Weights of a small transformer language model: 4.61M parameters, rotary positions.
MLP neurons of a small language model. Each row is named by its layer, matrix (gate and up: input weights; down: output weights) and neuron, and shows model dimensions 80-175. Each number is 500 + 50 x the weight over its row's rms, rounded and kept within 0 to 999. Numbers have three digits each. A neuron's up and down rows have the sign that makes its largest values positive.
After each neuron's rows, "fires in" lists the words (lower case) most often at its 100 highest values on Wikipedia text that the model never trained on; "fires before" lists the tokens most often just after its 100 highest values on Wikipedia text that the model never trained on. A number after a token or word is its count.

L8.gate187:581572459476527553500429509410463526458488520520557493500563401505546446539513528561552440553435489506533451515456572468512521604560474421526439604468583493443648527486559525431545457524548570486514431535516465594555523510463515532516579546520513463393439401553444460557479474472510483475
L8.up187:500504525455544537465571459477540464483486487520459497548454477384536514559551631506502480474501434491496526559403522486397491513551439459562671532539510518506470535424485565484494511450436601528523478490443502383529583552492468445517469488524492481420460562483514565424516522557452537533
L8.down187:500421519525514504438505490427501482558536505467507508455518485524603471588512507478458456452522496617500577526467522389519464485404437552507612457547502552505519501556381465523513601489455534480533494609508414449429500542500496442536420465513492517486535547458440538379523548555411521500
fires in: "after" 33, "for" 11, "following" 4, "from" 4, "one" 4
fires before: "ter " 33, "or " 11, "and" 5, "oll" 4, "r" 4, "n" 4

L4.gate200:585516570567566437503512457420443528448509470550520412480501477525455470527485554527522464484494530540530503485522472390505442505435482470443449512467478514559430510439495485523506480358512489504476474483453409400506498508530471473426525487494549425462553560528472496485511413489466544478
L4.up200:524494462455482541483585451508521492488511492443517504472520482524481529456482442461450515500460444517553454473444470597462581563457479475424616414571482573555555577458620507519531427442453469572490438579606532465571517525435526514572491441509520408406436432657515497416572465449575578502
L4.down200:427559454501538409471477508400499507504434450454506398581491613483535504546585482534472514544501534394454512541517528485463538551427490526465433472524447528443536356521418470482572468521501419493591600450494517472528423515426532455568474524606499476527569561478525496435497475549578451503
fires in: "years" 25, "year" 21, "july" 6, "superelastic" 5, "media" 4
fires before: "s " 19, " " 18, "s" 11, "i" 8, ", " 6, "y " 5

L4.gate372:489579506502462478518511505494525483494532474485572558475475570447504542493572551582587487492439526463520545502547424512590557494521418626486441532421492376363514445505561483499545447458499508429599579469441468520514453459517483533544533497524526524439492461541516505470434488495475516455
L4.up372:542588453377537536545494517462439545492570452425514524537477455536497531443463546424518518565592520498398542511513452480529480572517467518494406467490539481474594531449510450449442483438594515481528528429510532432520546559545479514436455551440501522498482473470536553521500459520502492453
L4.down372:571394463403523497539570479479443506493538563542363447422525492432424588617389550544567468564470503558536516531498568502562501555585545561553514543417550427445564556542479496501465477529523516478441386427481582534546503513442511493429460443415469415503533483536530512479425475493418510431
fires in: "it" 48, "he" 28, "this" 21
fires before: "was " 22, "is " 19, "has " 5, "cont" 4

L4.gate322:495619509573559446511450475439485534536510451584543477505587507465391505489397525509541596445538531619436516505449502372451431474418508518520465596495499455522517475567403493435440549436532539500454475403514432545517530509478412439442556489555537491493457503539467513437521506585550456468
L4.up322:494562484479550546532472526497462418557412498484488535558432581533510517475387492421529462537527370534408535558632497574514474550562484468496586400432491496545518560467436442553463512456562622535482483524437579605491459431523562587527537563551494496426556482526496505463551485561456442489
L4.down322:499503496484483496464537492556515571486599498431517514542583451455466486519518481481520492491565582440497529474543491476476527540432460460432572526545451467391570481499532576534455460449543482544479501491525521392465544531458414512453502599481654485586437515593521591433557523515492501484
fires in: "where" 26, "when" 22, "while" 14, "what" 9, "whose" 7, "white" 6
fires before: "ere " 26, "en " 22, "ile " 13, "at " 8, "os" 7, "ite " 6

L3.gate106:502515562462522543544556513519516547499517514488544480479568636571504578496506511515517498474397467411494435435508462449502462475476502500562517533522478503473569563490507391414537460531488431422535451484588422495452469506451494447429476592536505443486544405539503516470551479493541457472
L3.up106:481463486492535525512464505494499490461471498437509540538447568539579491517523512502463600478442518367547530522457484516549551428511595465605522466639489457529535522560506504469558527511571469494494520485472480535572602566463561483486434422466511429446476506581610565539476539563486574533
L3.down106:475561477572552487568467475491431416570426461441514581450516473515521507542456552405513486523524453478499474600545494595459580465475493533392544486520441459558490501433484509466457578455457479535586464499450450580494517420557495542545475573585444568482532554478526419515489556573519444497
fires in: "november" 24, "north" 9, "december" 9, "norfolk" 6, "four" 5, "norte" 5
fires before: "ember " 29, "th " 10, "s " 9, "-" 6, "th" 6, "f" 6

L9.gate188:440544580521529496438573526461555578540563444510548530509456521487471505514596436560511505465478443525507496488507452524475457518484475556511580452475556552445489552536448543525516519475522557465499441484464537446507547475433555461417492532419439430444532499510491387423503472603554435462
L9.up188:556507496507456504467497465477442486485407427600443451534548454521578474512459502352503474472523491475553494531537472402528533385526487423501527423516484506590559465487582535543591450452434525531402502522549512498520619525460286498553399507489553506385528507478485534490490476528537517459
L9.down188:512452511502512549528594457457549499443487437448536554461439496495396489475492484572598424496481416596547544530548474516470421524517532559517474451461489488503432474433463473426525439482558515517449520575474658473519449508539513557342535571484518516521561458463553493435439494525567533516
fires in: "where" 19, "when" 16, "while" 15, "whose" 7
fires before: "ere " 19, "en " 16, "ile " 15, "os" 7

L2.gate82:548555520517476584438518472457536572554516534469565467420535506475450514423436524560543535405460560434520543508451539493524533465485513505558477466493525452496457472567476481459464552393436487458453524392529473477440588498548407497524520528520514446512546583501563490563413513446485489594
L2.up82:584446560541480540454509470503494570514438473546466483438537503506545553607474503596444497448524516541555532501476557480525540550446555474533463452449575375414427520456527586465527510483509487457483490419435543583443509464448540505514458426440479485481538574487613372392500508426547469500
L2.down82:542490506564533549567489491553490379490405476527534499449490477522555501521409550472470545392472511577560520487541498527497444572485443481445523490347480463484446538525552532561542477548465499468497425570532448569515444565451516515503438587494420509414486492501493478384499553570478567540
fires in: "second" 21, "center" 10, "central" 9, "security" 4, "sentenced" 4, "centre" 4
fires before: "on" 19, "r" 12, "er " 10, "ed " 6, "ur" 5, "re" 5

L8.gate257:478441510406560503448515455430570487420531487469626471585557438514508461518466482541578524498445531465496531515539542441445450498404494493549507445487517508522511477510485413427495570505592488528539476457560501481461500465432522471537515442558636404417465644590543442472483414548469519579
L8.up257:540398544424475595516556444433442569507526537579536450520553561541502484469467491410522504494546480462520498437564519552496461384440546461449508476572560545547447584461427490507526563485497519525482517475518567612473520529552567518452577493584464560479403523461541507597506489452430521509
L8.down257:550458511482503513508527475453553528465486488474588504402571540442503517487580495502537508418512549508433515479466532481534472474511528475415440505543585507532504554510504482506459506444493519500454560499522507467404536529482459477456532267508507469352469507532484552479499527458504596465
fires in: "2" 14, "5" 12, "3" 10, "7" 9, "8" 9, "4" 8
fires before: "| " 64, "|" 21

L2.gate149:489552509480524414614431490535512434432566443511476580528398542477443504521488425492460499597460549507509514429442532506397488512477485515527484494490526593411471374470577471504558495491547533617533583466416417511588389566511496412463504448526512450502621452603444468495542525478503511468
L2.up149:445507559538460529469513514532520555562503522476485565516518527522399508530488519530493399558531522560458559615477479564552547490502545554438469459395479496402508524466456486540451552475492558566554479473395484543530460511477475454514477456595496439620544464484403363619566611502590531505
L2.down149:594478498427558507536471449474430546433564531498469436505530453399495525434502488415539527493448513462459489508614521480433500495601409521536489551478503429495468431478573447466497406520622456464423478512524497537464539510522471454461478580435487496446507448499586556373377438489453498560
fires in: "when" 24, "where" 17, "while" 10, "what" 9, "whose" 5, "whom" 4
fires before: "en " 24, "ere " 17, "ile " 10, "at " 9, "il" 9

L9.gate154:596509490534452408430466412472503451506567560524474529466528525500584526475444571424585443465388516581366526483507520459522502525509472507451565519489557480458532502526437463464545516565469522466534373449584426512524550521498527536548475509495526342480571465555472479419475489463451454478
L9.up154:529438498481542430587482496505557464546431521535506451507445547411426450561495521482516498482520524579487578522601479488576424517473430494574481488467452418462427507526502557522484583455544459583671500443408457456528534476555537513352446540529483526454483549567543526542441472504554556499
L9.down154:550513508455574471519467485495513513535532504585488459496576536521503439433504448604501465501487445553456528494474546540511470499481453407487494634509593536545449615439450440517518477499421514508513622499478470500545581472542518378532561533470491428574501508530417468499540532524555498502
fires in: "after" 30, "said" 9, "soldiers" 5, "view" 5, "violence" 4
fires before: "ter " 30, "ol" 7, "di" 6, "ew" 5, "id" 5, "id " 5

L9.gate116:439473449461417381519497507466475469543645555470499435522431489514514467454500585531500522500491421537503431541348522475553550435557443452612540466514457513574507478472548504487458483457584555471529493467591535556551511476406434623442510496499526400454477494465623515439499510459530518544
L9.up116:535494424448411446508495524486444472483544522487447558491536508497451492431413505454499610581548441425496526511519560477456596449494551467521522415558539510466518451528464463497530516418530449530423494519561541494483511515454484581547463475514545405413454470586442570452494481508556552414
L9.down116:591485493464519620478501521412562584451464577507474559523608524603445540499450547515533518481533531463430461427512527450475492524500473503510557524448439438522442571501467487509513517463460477440578514460368509420444429513527567420436507311442465542430514488457452522487564467529459505506
fires in: "0" 28, "1" 12, "2" 7, "none" 6, "1st" 4
fires before: "| " 72, "|" 17, "in " 4

L9.gate126:483535530569384475529567488503501539512436478500457457499531518476568462569500503501540538520447516547507540595429453517461497508448504433486526545455508503481493524482641498531450573516429500431475505438472533529593490520441513465464483589468526477523455494494562487416494463482482481399
L9.up126:445477470425447473479519508452518474407549478467567477517588514473620552524586446502512490546531455473502490550522560521504509557587578526585494509551548526550476562484535488525451460468513449503449467492513521454431427457422537539387455473417510565471565501610472446554448566521504496488
L9.down126:444577463489506391521451554486476488480486426447539505431543492396509537485527512547498507498488498504478433523448603541417499544549556543443519488532558498500519558448449441431538458559539555553503661431548545532539474517476457504505540550570488443566471610580538460486586599563519416502
fires in: "team" 41, "million" 20, "teams" 7, "william" 5
fires before: "am " 32, "am" 23, "on " 15, "on" 9, "ch" 7, "ach" 4

L3.gate142:528491441403522563531482508468519483518528503397523499574526459510546516481559454416633538458422409419503450458494505421483436604518490487422590397512505465556474539454453452509555493534390579473472441431542590500578531555522527547526500529564529582398534513522465547518503546445630532562
L3.up142:463445514524544564506584404549522415396427526404463527543495568478546443540533492482528574509421464513606538518508547472555464540499605499473536438452382449487619477459450576487528425529549534453471543505503456430450542478496454439453538600507455469446502403463496492457488464534502469576
L3.down142:455588471482580410458524592458550490522546443539522498479463520478567518505476514555459519543462399523373485536519519546428522417438493441532403514590521491522469452489566410465455624480538500549481531518454641488559594465591488578545491526546417463516463471496530466512477458540421514438
fires in: "school" 18, "english" 13, "winner" 6, "6" 6, "9" 5, "winning" 5
fires before: "; " 18, " " 12, "ish " 11, "|" 10, "ing " 8

L9.gate109:495589503519546527576448506534500437528528472513431491467417508468448435445550488552530538527513555414520417464389558460522496509415528597615465536498423504517541518517520424439535502494512459429446478533526365506544472471489530503550457466458517498496466483504528565478497454446615503462
L9.up109:459394487476596591538516525457431407524469530490482508521463508455506505442648461570505583458502457522505447481543560517560406598562536537496498566539489517550578455474547563562448441498466482589510523495508469525544471485464477518477541535506484598443499502457437444541487477525478476496
L9.down109:534471522583469559490455515476572505545605546438486535567480455551467468587413560432557542450597569550512495577511522574440525436625517540459500474490424441501531428447523408482454519516501566492478457460450532526526479566558424500478478446583508439525535565478532466505502571505421506574
fires in: "january" 25, "february" 13, "june" 7, "march" 6
fires before: "uary " 33, "e " 6, "y " 6, "li" 4, "ch " 4

L2.gate30:499580520471523479558479524456470537500541623448578533383498536562602454538650410436517531512534554508487498559443518511546580467572469473488469514420527544584546465594532464512472487534522481483497495460561513371542423460449503543582513480498494490565522506600513470482507490429446553490
L2.up30:501478512437525420500482563488459511401521463472530479535506601545541406528545469532403566477538448464571491550432466495560517516514521490507473594594545562442461522544551485490474536490523499429528444564505484434466483497574567516485582457467532598444522516571555538496517598475487581518
L2.down30:543522506512497535521509404473473371506551453554570422591474399471432469445398547537437406462540508493513526506464550506444514493482527548490635521529436460431463521503405505363456541483509512548512580438455464535528538560578511458519504609498479502459488528501463527564514567452495513568
fires in: "1" 30, "17" 7, "15" 5, "13" 5, "11" 5, "1st" 5
fires before: "." 15, "7 " 8, ". " 8, "st " 8, "," 8, "6 " 7

L3.gate227:531552491548440456472477550443523529507513521464514449470454484571517496551485464552557515521475546511523467550457377568565460576409504514546430518450428448557491481545505422386453551471403552501569462442471473546441432484387572472467511566522483468595507506608445521476445510479496474470
L3.up227:497448496481461530488438523422562455466472487548555500500495506439423442572485448425495526573571499518447490432454565522498467554537559442489400525560512429463453429553598540508361572415519556508551511503525560475561512497500424419464520465524505532545519582519596568469477588544467518530
L3.down227:503410515460571502440536475440545499562506398457530418450513498524543434455473432444505526483486468656517476498540621501494561577517607578537461507579478409462493385529597512506425545460494592496559532494530546425520433612566480499451521553432509569515533535447509570508508491547474560458
fires in: "19" 29, "1926" 8, "1927" 8, "1925" 5, "1917" 4, "1912" 4
fires before: "2" 40, "1" 15, " " 13, "0" 8, "th " 4

L3.gate52:625494473378464510476444555411516426502490547412518429480527528557564400542552414486542503501492545448527436606483516488491529413557431589411493529497555584521459500531557518402485530576471441496503436501463467389584481495536479548603492553542528502519505557528493624504502459490572560541
L3.up52:478574528563554478448475552430502478583546533490619507446429509601462478552498489486505600434552513452598481507467592538541555510453537449491488442453490522510525526531583429377486510536368490444498454495502576432495441494496535564554514545542486490533548467521480571480523573473498444505
L3.down52:531514546503517544482455437517501429527526482520609528489439504517476440490434510520426507462617521437563494566508433527501591559526580503483583436533493492484508413520502543410473542577477558578515547505458476469529496519459468466542516574507526537527478526522597513450607533441499577621
fires in: "1" 40, "15" 10, "13" 9, "17" 7, "1st" 7, "11" 6
fires before: "." 16, "," 10, "5 " 10, "3 " 9, "7 " 7, "st " 7

L8.gate238:491472656482593534476473444435459378491462470514541569502462477471461491426389535617499559527500583490517509486566507514448538509433466402509454603577533462482525424526410446486520495492534500471488605496517473475533519475469412552446518486458539544443518487517506514523500443498487482521
L8.up238:548369484496421576542541475533520544461573601548563451431433561594455512599457504485516481486534524494525472468571535443490511454531473486571468622412487388429626471436514479548491563546496491523510502486559519474532558562488525579476427487461511525441569505474542551487432477482433577575
L8.down238:538582376520499415538456587500560450501549546419501519587599477421533514446527510478491507569514481558472504504481487571568463505496433581410528484481566588511472491433541582487509516457480505498480568541452504528509535527454499366446535338540467391514503558473504512464524503491509501448
fires in: "2" 27, "3" 14, "6" 8, "1" 5
fires before: "| " 57, "|" 10, "(" 8, "m" 4

L3.gate258:555379510473490559496512434499504428485432464549623501533559581534511473487499458508474501515436545588448499495517458519506500455442532424549553449393471550563434562478424475442520495378577569522489431485478409474518535581497470577487603530405539421513563469559508479513368505429499480463
L3.up258:525493513484498436450524441527453450461456525532458413574595488564566484498524512461493527452505532522397536419519525535454529500514594453547491417507555549548502563488479529494642338468616516545468463496599431546505530609498543489456594520491478434409536484516465519485437482493447528509
L3.down258:496616529568484420470537541445505419551416548476381486436481427484535479490577515479543520510508498375537434503519587459491537577529484544451544457581476435523555485561534458619483483561462493430447550523518530472499478490498454388534466475580454578519363521495512477436616446562544539447
fires in: "years" 35, "year" 30, "experience" 4
fires before: "s " 23, "s" 13, " " 13, ", " 8, "i" 5, ". " 4

L9.gate7:460583566513498495489502555516393536534475495496523543504484484551447421531489467590485402550527549555550457481517495501457546563429417466500498354472415472524575506535549583489528467552421544603554448526524513382482533532481550425595537589515490406498511525435544450533489465439488487578
L9.up7:495448527503464506457461557506559385553474410467582448513561544559474407520468422378409448443405477429494556563445493478486600436466531521472460486527432579476544602561455515510534413557450483504460452554503551515495537565526484492536422628525469537537530548504587488508547548564447533522
L9.down7:515501524599551533502531485513477456421525577545534551465495463439482515490497654562562410566494495465517464490480481523508477498441536621449491470532604539434451421479522427407526508507524491554496510433480492557461479445474476450481459414490509530522471463499516505582500433521522476631
fires in: "1" 37, "17" 10, "18" 9, "11" 8, "13" 6, "15" 6
fires before: "." 17, "7 " 10, "," 10, "8 " 9, "1 " 8

L3.gate39:475420405520572419514520483552492510582538480517526459430484605417478570502463471517528468492486546549509520425540473436480474525543428477512467387416548490458501472508459447406515535521456570528422476438426473516432527509530461534499482518409480552475495561364562569472493476553537479417
L3.up39:547471513535513471597450500520453463424576443454486482446536489520428524520502360562551445525462540538519538431551435570549535476386497481511425489481575430501367476487423511532512534423538494596469496560528519443488342479505455393549593510498548536434520509516515465495486460512535525476
L3.down39:495539503532512476430495534515542464542552454536501492552520624429542490471519534503532540440524485575475531481434531469559542475635528483427504430485628525513479502505559559539512510506513597462428413533504554521545628439393528524478494611512506505485486561458508506495477512522530500603
fires in: "2024" 19, "2020" 16, "2022" 16, "2023" 13, "2021" 12, "2025" 6
fires before: "4 " 12, "0 " 11, "2 " 10, "3 " 9, "4" 8, "2" 8

L3.gate181:506522532500433512452492470400556492523555503501613504503569493578492477593557576471541420526415435531525454622422501456482485565549445512524547426514486552406448518459479514420439582460484477448565426446361502459548513443437467591447503569514559462429563469535450441539463499517541490475
L3.up181:556495554546497503511473446552577557549510561544535539516520454509495532592506551381468431543422458520498503477464535507518409434497449489435568504544482436432526560420473549561527470427540389465538453481444422598537481464449504452356492506496492459506571500533546464477441563549604497481
L3.down181:585459546556535478532448537540482466490537449450393435385542455501450529509496462461549517509504533522499542388529525467532516401437481529482509604506466442534555539475480454577499429493546460526383615544549538577518487593536527429525521495484478483472463472506495539471589435482442458526
fires in: "when" 25, "where" 23, "while" 12, "what" 11, "white" 6, "whose" 6
fires before: "en " 25, "ere " 23, "ile " 12, "at " 10, "ite " 6, "os" 6

L9.gate181:464515531495444506483523602468525431471512549504497626467422445505500509541594667476475540465447520526488450558525551490535492508531453534511553512528458447598464488518464522459414540415402615468470463596509469446513536541526530571500567534567508415530462507481470458504521478479502536529
L9.up181:445537386494450472487456504518453587552461507544538573512520428599487446433507505455457525456464538544572497577491542515399529544474505482506546496486503544456556586488558468438501463521449560465519419483505439545573486406506531590500383514534465490583447578496509491538480555421567486579
L9.down181:500505541523440470516459492544515457506467492510523432541554501430527476475441403499506489455581487466564589505509477461504501492554451511503519529492429512507414479532445476432528509540509502468464490518511443453479541508581511462548412492468501478420563425529493455541428559484509434536
fires in: "against" 18, "1" 12, "17" 9, "15" 6, "13" 5
fires before: "st " 22, ", " 12, "7 " 9, "5 " 6, "3 " 5, "–" 5

L3.gate13:569470469472500526498500503474493498394592496530550451498514522534515522582537513427516503509556437526546519485487428380513452535582448390501482466546531461563568593476472442472574487554571556495477495417531554491444481477604470536528494570518438464379475603439509484511379526537411454522
L3.up13:465514475545517630518436519492552446516488457407517437397519552490472437460483567469506539509419509541434462564435506482514408493488532508494381350478443501536444468474524467390476480503458507561561457517447495570552505375476588461446485532579515494543543500558519400565502518486568517446
L3.down13:524413511482504494465486517456467487431444521517520452525474426508424468519480498485425437596496457511583572483495599450504619545579521441496565547602586496464454556511476589574583429503512484422431483427558573454498485529471482599545467465416509566457461498501473522521480476478362505490
fires in: "1989" 13, "1988" 11, "1987" 10, "1982" 9, "1986" 7
fires before: "7" 10, "9" 9, "0" 9, "1" 8, "8" 8, "6" 7

L3.gate79:466533500546457471603526476524566506505448491461576538407529550576576506514427530450529490403505585544470460562530471527569486454447513407579525477460404468502484570538565499571510458498426490515537513510543438587557464538401581541458526564458465427511430445470547477519480591506468555539
L3.up79:441413547521537431513540582484448520478543409500472517430538442505445403537451534441502546522478461562515415476547518531500481475524493501401496481507533475530505478519459543523475474472487470431500493386450583547441388454570474509443470505487469479433535573503486499501454495444518459477
L3.down79:557472554478436545507471559512562523605452553540502492537423533566595489523476534532436561492452507459487559570510500459489546546462578530504444492464467562499603539512545521560526501554501553503517447467575472482435486527477543535482498459471473505455504481434511503477541578487559483505
fires in: "second" 23, "million" 20, "william" 14, "security" 9, "section" 5, "sector" 5
fires before: "on" 29, "ur" 14, "on " 12, "am " 12, "am" 6

L2.gate120:597478585526460517442450485479403552440585481469461513541479489543496583564484562476490558464503511392560460527581491454422456517458450436519450421556450553493434528475481493457442426575458486510533508536477519485392498562543597441504562515559550450519545415467536437533520459483605468503
L2.up120:504526483467489474440450507459469570563549543489529534462556538567558607484477546459493504544518652513539434603593552489396518486553601507550462572509565511387459509535548393483595492509491442485461459479518553435519499478524516467595450467470484447515511503536514464445503552524566470484
L2.down120:484472500520502531471477496542415522460459448457387456570443435515548436568621428442425530493489467468520516482428560460494553601478451540530572492513492530547441469462434495473437505536486481539526540472494512469511536451470529495520575607491641455433478490477565597503575433493507494553
fires in: "november" 36, "december" 32, "september" 18
fires before: "ember " 81, "em" 5

L3.gate149:438520448474467503401525537488488499441530480534390609488511494514519576459481587564500505481460464488560538555469538462533595458518498497425561620541481447536399497393487504537491523468407440477440573414457516515451597539513516532433479489476467551523527433429414552572435520489441536540
L3.up149:512437530460411489430527528464537542552511595562546593530582493514517536512527517500541521489495620572482517570551568487397543487504484469445472508471489404476479484527532541505354591433436534539517509412603550441499491476578517561556467538505451504448482543524506454480521455547514447372
L3.down149:431602464544501521527507515469557491518580456486430449446519478525527511473513534522349501465496434490525466404381473490524498527526462620489504558541523549507521462423521456456542413455576472414545480467396440588438522487475519496555542461489392495497491465490473571512487571441428443570
fires in: "between" 32, "detachment" 8, "better" 5, "peter" 5
fires before: "we" 32, "r" 9, "ach" 8, "er" 8, "er " 5, "ter " 5

L2.gate33:544391493489468449552460494458585541465524456479520518545536493479439442487472562524506497535464544530478434503477543469439410401504459418551438503533453504505536535480496483515401532532480566584520432496438493475478438554353474523479520513464573404565506522546508571503569504531511512526
L2.up33:551487500549502500558428507552466540526496433513470507547535507548528538535496590495420503478476503491448491524538575475490401405478547483560500579517430497507500585427557459569496499552567588581462506549488500536546479486411511493367431441450494514556557476598513530482542555430520607500
L2.down33:380579511466560477484461591548459550482513482488417510453494535521579518523453530525422523478553425456514516511562512463533457550580565586497528539491432435536514506519538462496556450520540516436453514559517471568548515394579521462484441497505477580464525470481525480504403547450477493572
fires in: "north" 19, "northern" 10, "norfolk" 7, "more" 7, "norte" 6, "radio" 5
fires before: "th " 17, "ther" 10, "th" 9, "f" 7, "w" 6, "o " 5

L4.gate101:486497546503499542467508592520444506575503652559492536497488474518571502593464534534506464588493532499505412428514552461561519469511459542542559509412457493500404527520517489523535495494487394443576475502482528429505580459519565511543564507443531437596542488508507478449492559465563459579
L4.up101:640527509463510479507446538526505421401539589537536428449511522518465489526440452446499480450470543450517548567502624483513580518510557475566448441497514485425542455483499448474481385523474464539450515424617474441490490454530565402564529442504481531421438542528467542526458566429455447445
L4.down101:466580494614470462491535497516486498558498401496579597421589440528548506570539499489466555496487481510504474529603484544526502497539572548475436541498532458503519485480494494508475546408552496518396538543461430500598465464401525482478537454554511445503336601566533528565481462516542526349
fires in: "1" 32, "12" 14, "13" 10, "15" 9, "14" 8, "11" 7
fires before: "2 " 14, "; " 13, "3 " 10, "5 " 9, "4 " 8, "1 " 7

L2.gate158:527475428422511452362423508457549503437572671447551482478507506486522445470556491552608513532438495461429532426525557455527522572463548489343464538423444547492438434544467512487521498459451541545459455484480578481447478456416557516503480473587536444475533542522515503477413575431532441503
L2.up158:502485433429554550452434529514565452510498559446560499536484453394520495469626478545498504517430513496493497518518516544567567574477602433406465430495462506463484522463505491506554485448478542581443493421509591559470497410475528564420535483516476494530550501514445542510467540481494451522
L2.down158:448499475514581549532488475512471477503438355486518484531531469464495510557563450431440390513470545536496470569562483557442506493499607424551505412603490490536469483506546507541551478518559558590467600483466514571519532520568536518488502593534469423566559474507568488494607488542501519480
fires in: "20" 34, "school" 34, "schools" 4
fires before: " " 48, "." 9, ", " 7

L8.gate205:538485536557523467468451519449455519451530542466475489436539534515490486449511475556505450602432520589395430458646542492543383547499495503530469433518463519551457489475573487499592443538516557518494506487533501486609532517455459458560568544451546525467505420558583480416560454517471424532
L8.up205:485472501567543408531497491458412491503487516581487517521435570520536482455502529470537617453522546470479500530444508481508435555600505400537561602550415499587566577443508554478560509476512527510490513437450529393397413409392513502433499482602522488479492481475488486558504522578609489499
L8.down205:444495506438540410589490543518522408471510557392479506461438421515506532521489536488506503568475532506479566535452486467538461522466506521477507465436423464456395452538461480419515540628468489445491532575486558601623500510414422549480497510508428552502434486451585536389533475406413494484
fires in: "june" 32, "july" 13, "january" 6, "october" 5, "maximum" 4, "fourth" 4
fires before: "e " 30, "y " 11, "im" 7, "uary " 7

L8.gate245:475526477536491509515497358484563479498548483519468523560504559446505588510426545384545574497429504581590427492391503541587437452524534482422536456460515519491541616500384520415443576449422491567452394435435469553576593499522441549491488499537520451557476523578502537615557483475496531460
L8.up245:522558516405491478498540509454584462516493398462386520490493502469528585617511566505486594472361501567581512510438528505479470552493582464533438559552505565574464546439459563419499596503521570566544551475527492537560562502554443499478506475475491510460372472519529501504502432403463517605
L8.down245:545474504440489431462511593492555470413516446502505598503529588497498544493541443466518418454503486473509599554526540498575506549496522481434488411582461425522460436446419466533533570494538494538513520577554461448466544500481479504491528505536431481521514443528465346469455570452488539475
fires in: "united" 24, "vocals" 8, "standard" 8, "women" 7, "maximum" 4
fires before: "St" 16, "'" 11, "oc" 9, "K" 8, "ard " 8

L2.gate55:463544446605604467445481476468545512567538438601525480497543504492429492495517516524568460573486575499485513517552410453536421549453493553497519454508357458532498532533434424468534569538481560449569541488415479469457505559562436424561526553524448438472459512491506486482522445526543446495
L2.up55:385544416596502526528471490570461551617550459580544512530503491520546507413528488431464410622534528499479507571633478489461472455579546487496484468460436430505501569460424503500479526441537495472538465512406480508553438550545471384474543521531432539486548484489481521476441501536477470487
L2.down55:509544482547414460533451513559423508426519519496456521566467442443551533491494533440513455553585555511550560591546530474514528454597491507468502547553550454509477544485534483549425452453512481487441488581501502543596500453522537508360528501615419502570564468546463429497456539497455496507
fires in: "when" 27, "where" 18, "while" 14, "what" 10, "white" 8, "whose" 6
fires before: "en " 27, "ere " 18, "ile " 13, "at " 11, "ite " 7, "os" 6

L9.gate250:502523503427524415538477489480582424584600517495478471480518536498514448554540452433496466482507408488576498493448444500599432496523460501561450437431493484454439534443439521430415472415517550574484403445512431527622513482468499536527550490525577398461449586586464500486460482567504460518
L9.up250:439425451478516482600473607557512502504532606497433507489523501379466549483402504511530578496498476568600479440526598454398446544462465489469541524496530538448553532491476501546518588523488546447467439469384470500490502509524434484433531525514457500502467413567553465483551508491481467581
L9.down250:398486472448444358536524483472509401530577502560475501465543470493506477583535477548514467520570427475497609500381489513523510551556526523539504396405435503523414496504415505485469552444446456537520506537490492441556442495561595484531417588470512454483546482541504487445507390505469441566
fires in: "2023" 20, "2022" 18, "2024" 13, "2021" 10, "2025" 9, "2020" 8
fires before: "4" 14, "3" 13, "5" 10, "2 " 10, "2" 9, "3 " 9

L8.gate89:468490641484509554529540504411525500502458492432486455474437483541521470687514406558500487527537531514485446496526616417533433478534529529552460527465458426503494520445561482525367506504558558586439426585441458484441632502512508473503505507490517435510565527468633513396525456479555464465
L8.up89:513459562443396522490571536495528543517603461460435521460509477505507447619493524468555462456485440483483474558435527498469410461519517457474476497532527492560502449475397521497487436513471527479496446519498458424464545487472498509466513510527601520431493455451507431495536447515493552447
L8.down89:485375551458557584565535515528590385508451505437500543501409519433457443537537486532506458552541573550524544410452501514400464509475505487535551501542502399561541500514460536491466493549516461518458550628475546469493505429493499504457540496470594568562519500498518507431561406519506416522
fires in: "december" 18, "moved" 11, "made" 10, "make" 6, "more" 5, "may" 4
fires before: "ember " 16, "ov" 15, "ade " 10, "ak" 9, "em" 6

L4.gate97:482501574488490527501494575476498440518574554426495502504496568516484496439422542539569510573469424470575564493559435531469487472520504504443522484462477498490521422615510411488426482553468448481517499510508466449444458486503459507538486601498506439537472503486543470528522467450501433601
L4.up97:519490559468513491472443544509506506552496428470446581511496520559447482431356599428502469543552512460528600544561559501482487409463536403455431575530461370493519475571528465543531512466587339445595477509488490345517436354465579475469546515433492500547568494469514490559603495534438510562
L4.down97:512461510436494525486543444510571566485494392478504584457461533474514549419458501493455498500479497487494483505508505521392503542428496490415462598493493447550534501455480557497539544534519420600451568528467494479536479521502542494460513445509464486458520493538412528443504445487569562500
fires in: "1" 26, "11" 11, "21" 8, "2" 5, "30" 5, "12" 5
fires before: "| " 42, "Jan" 8, "A" 5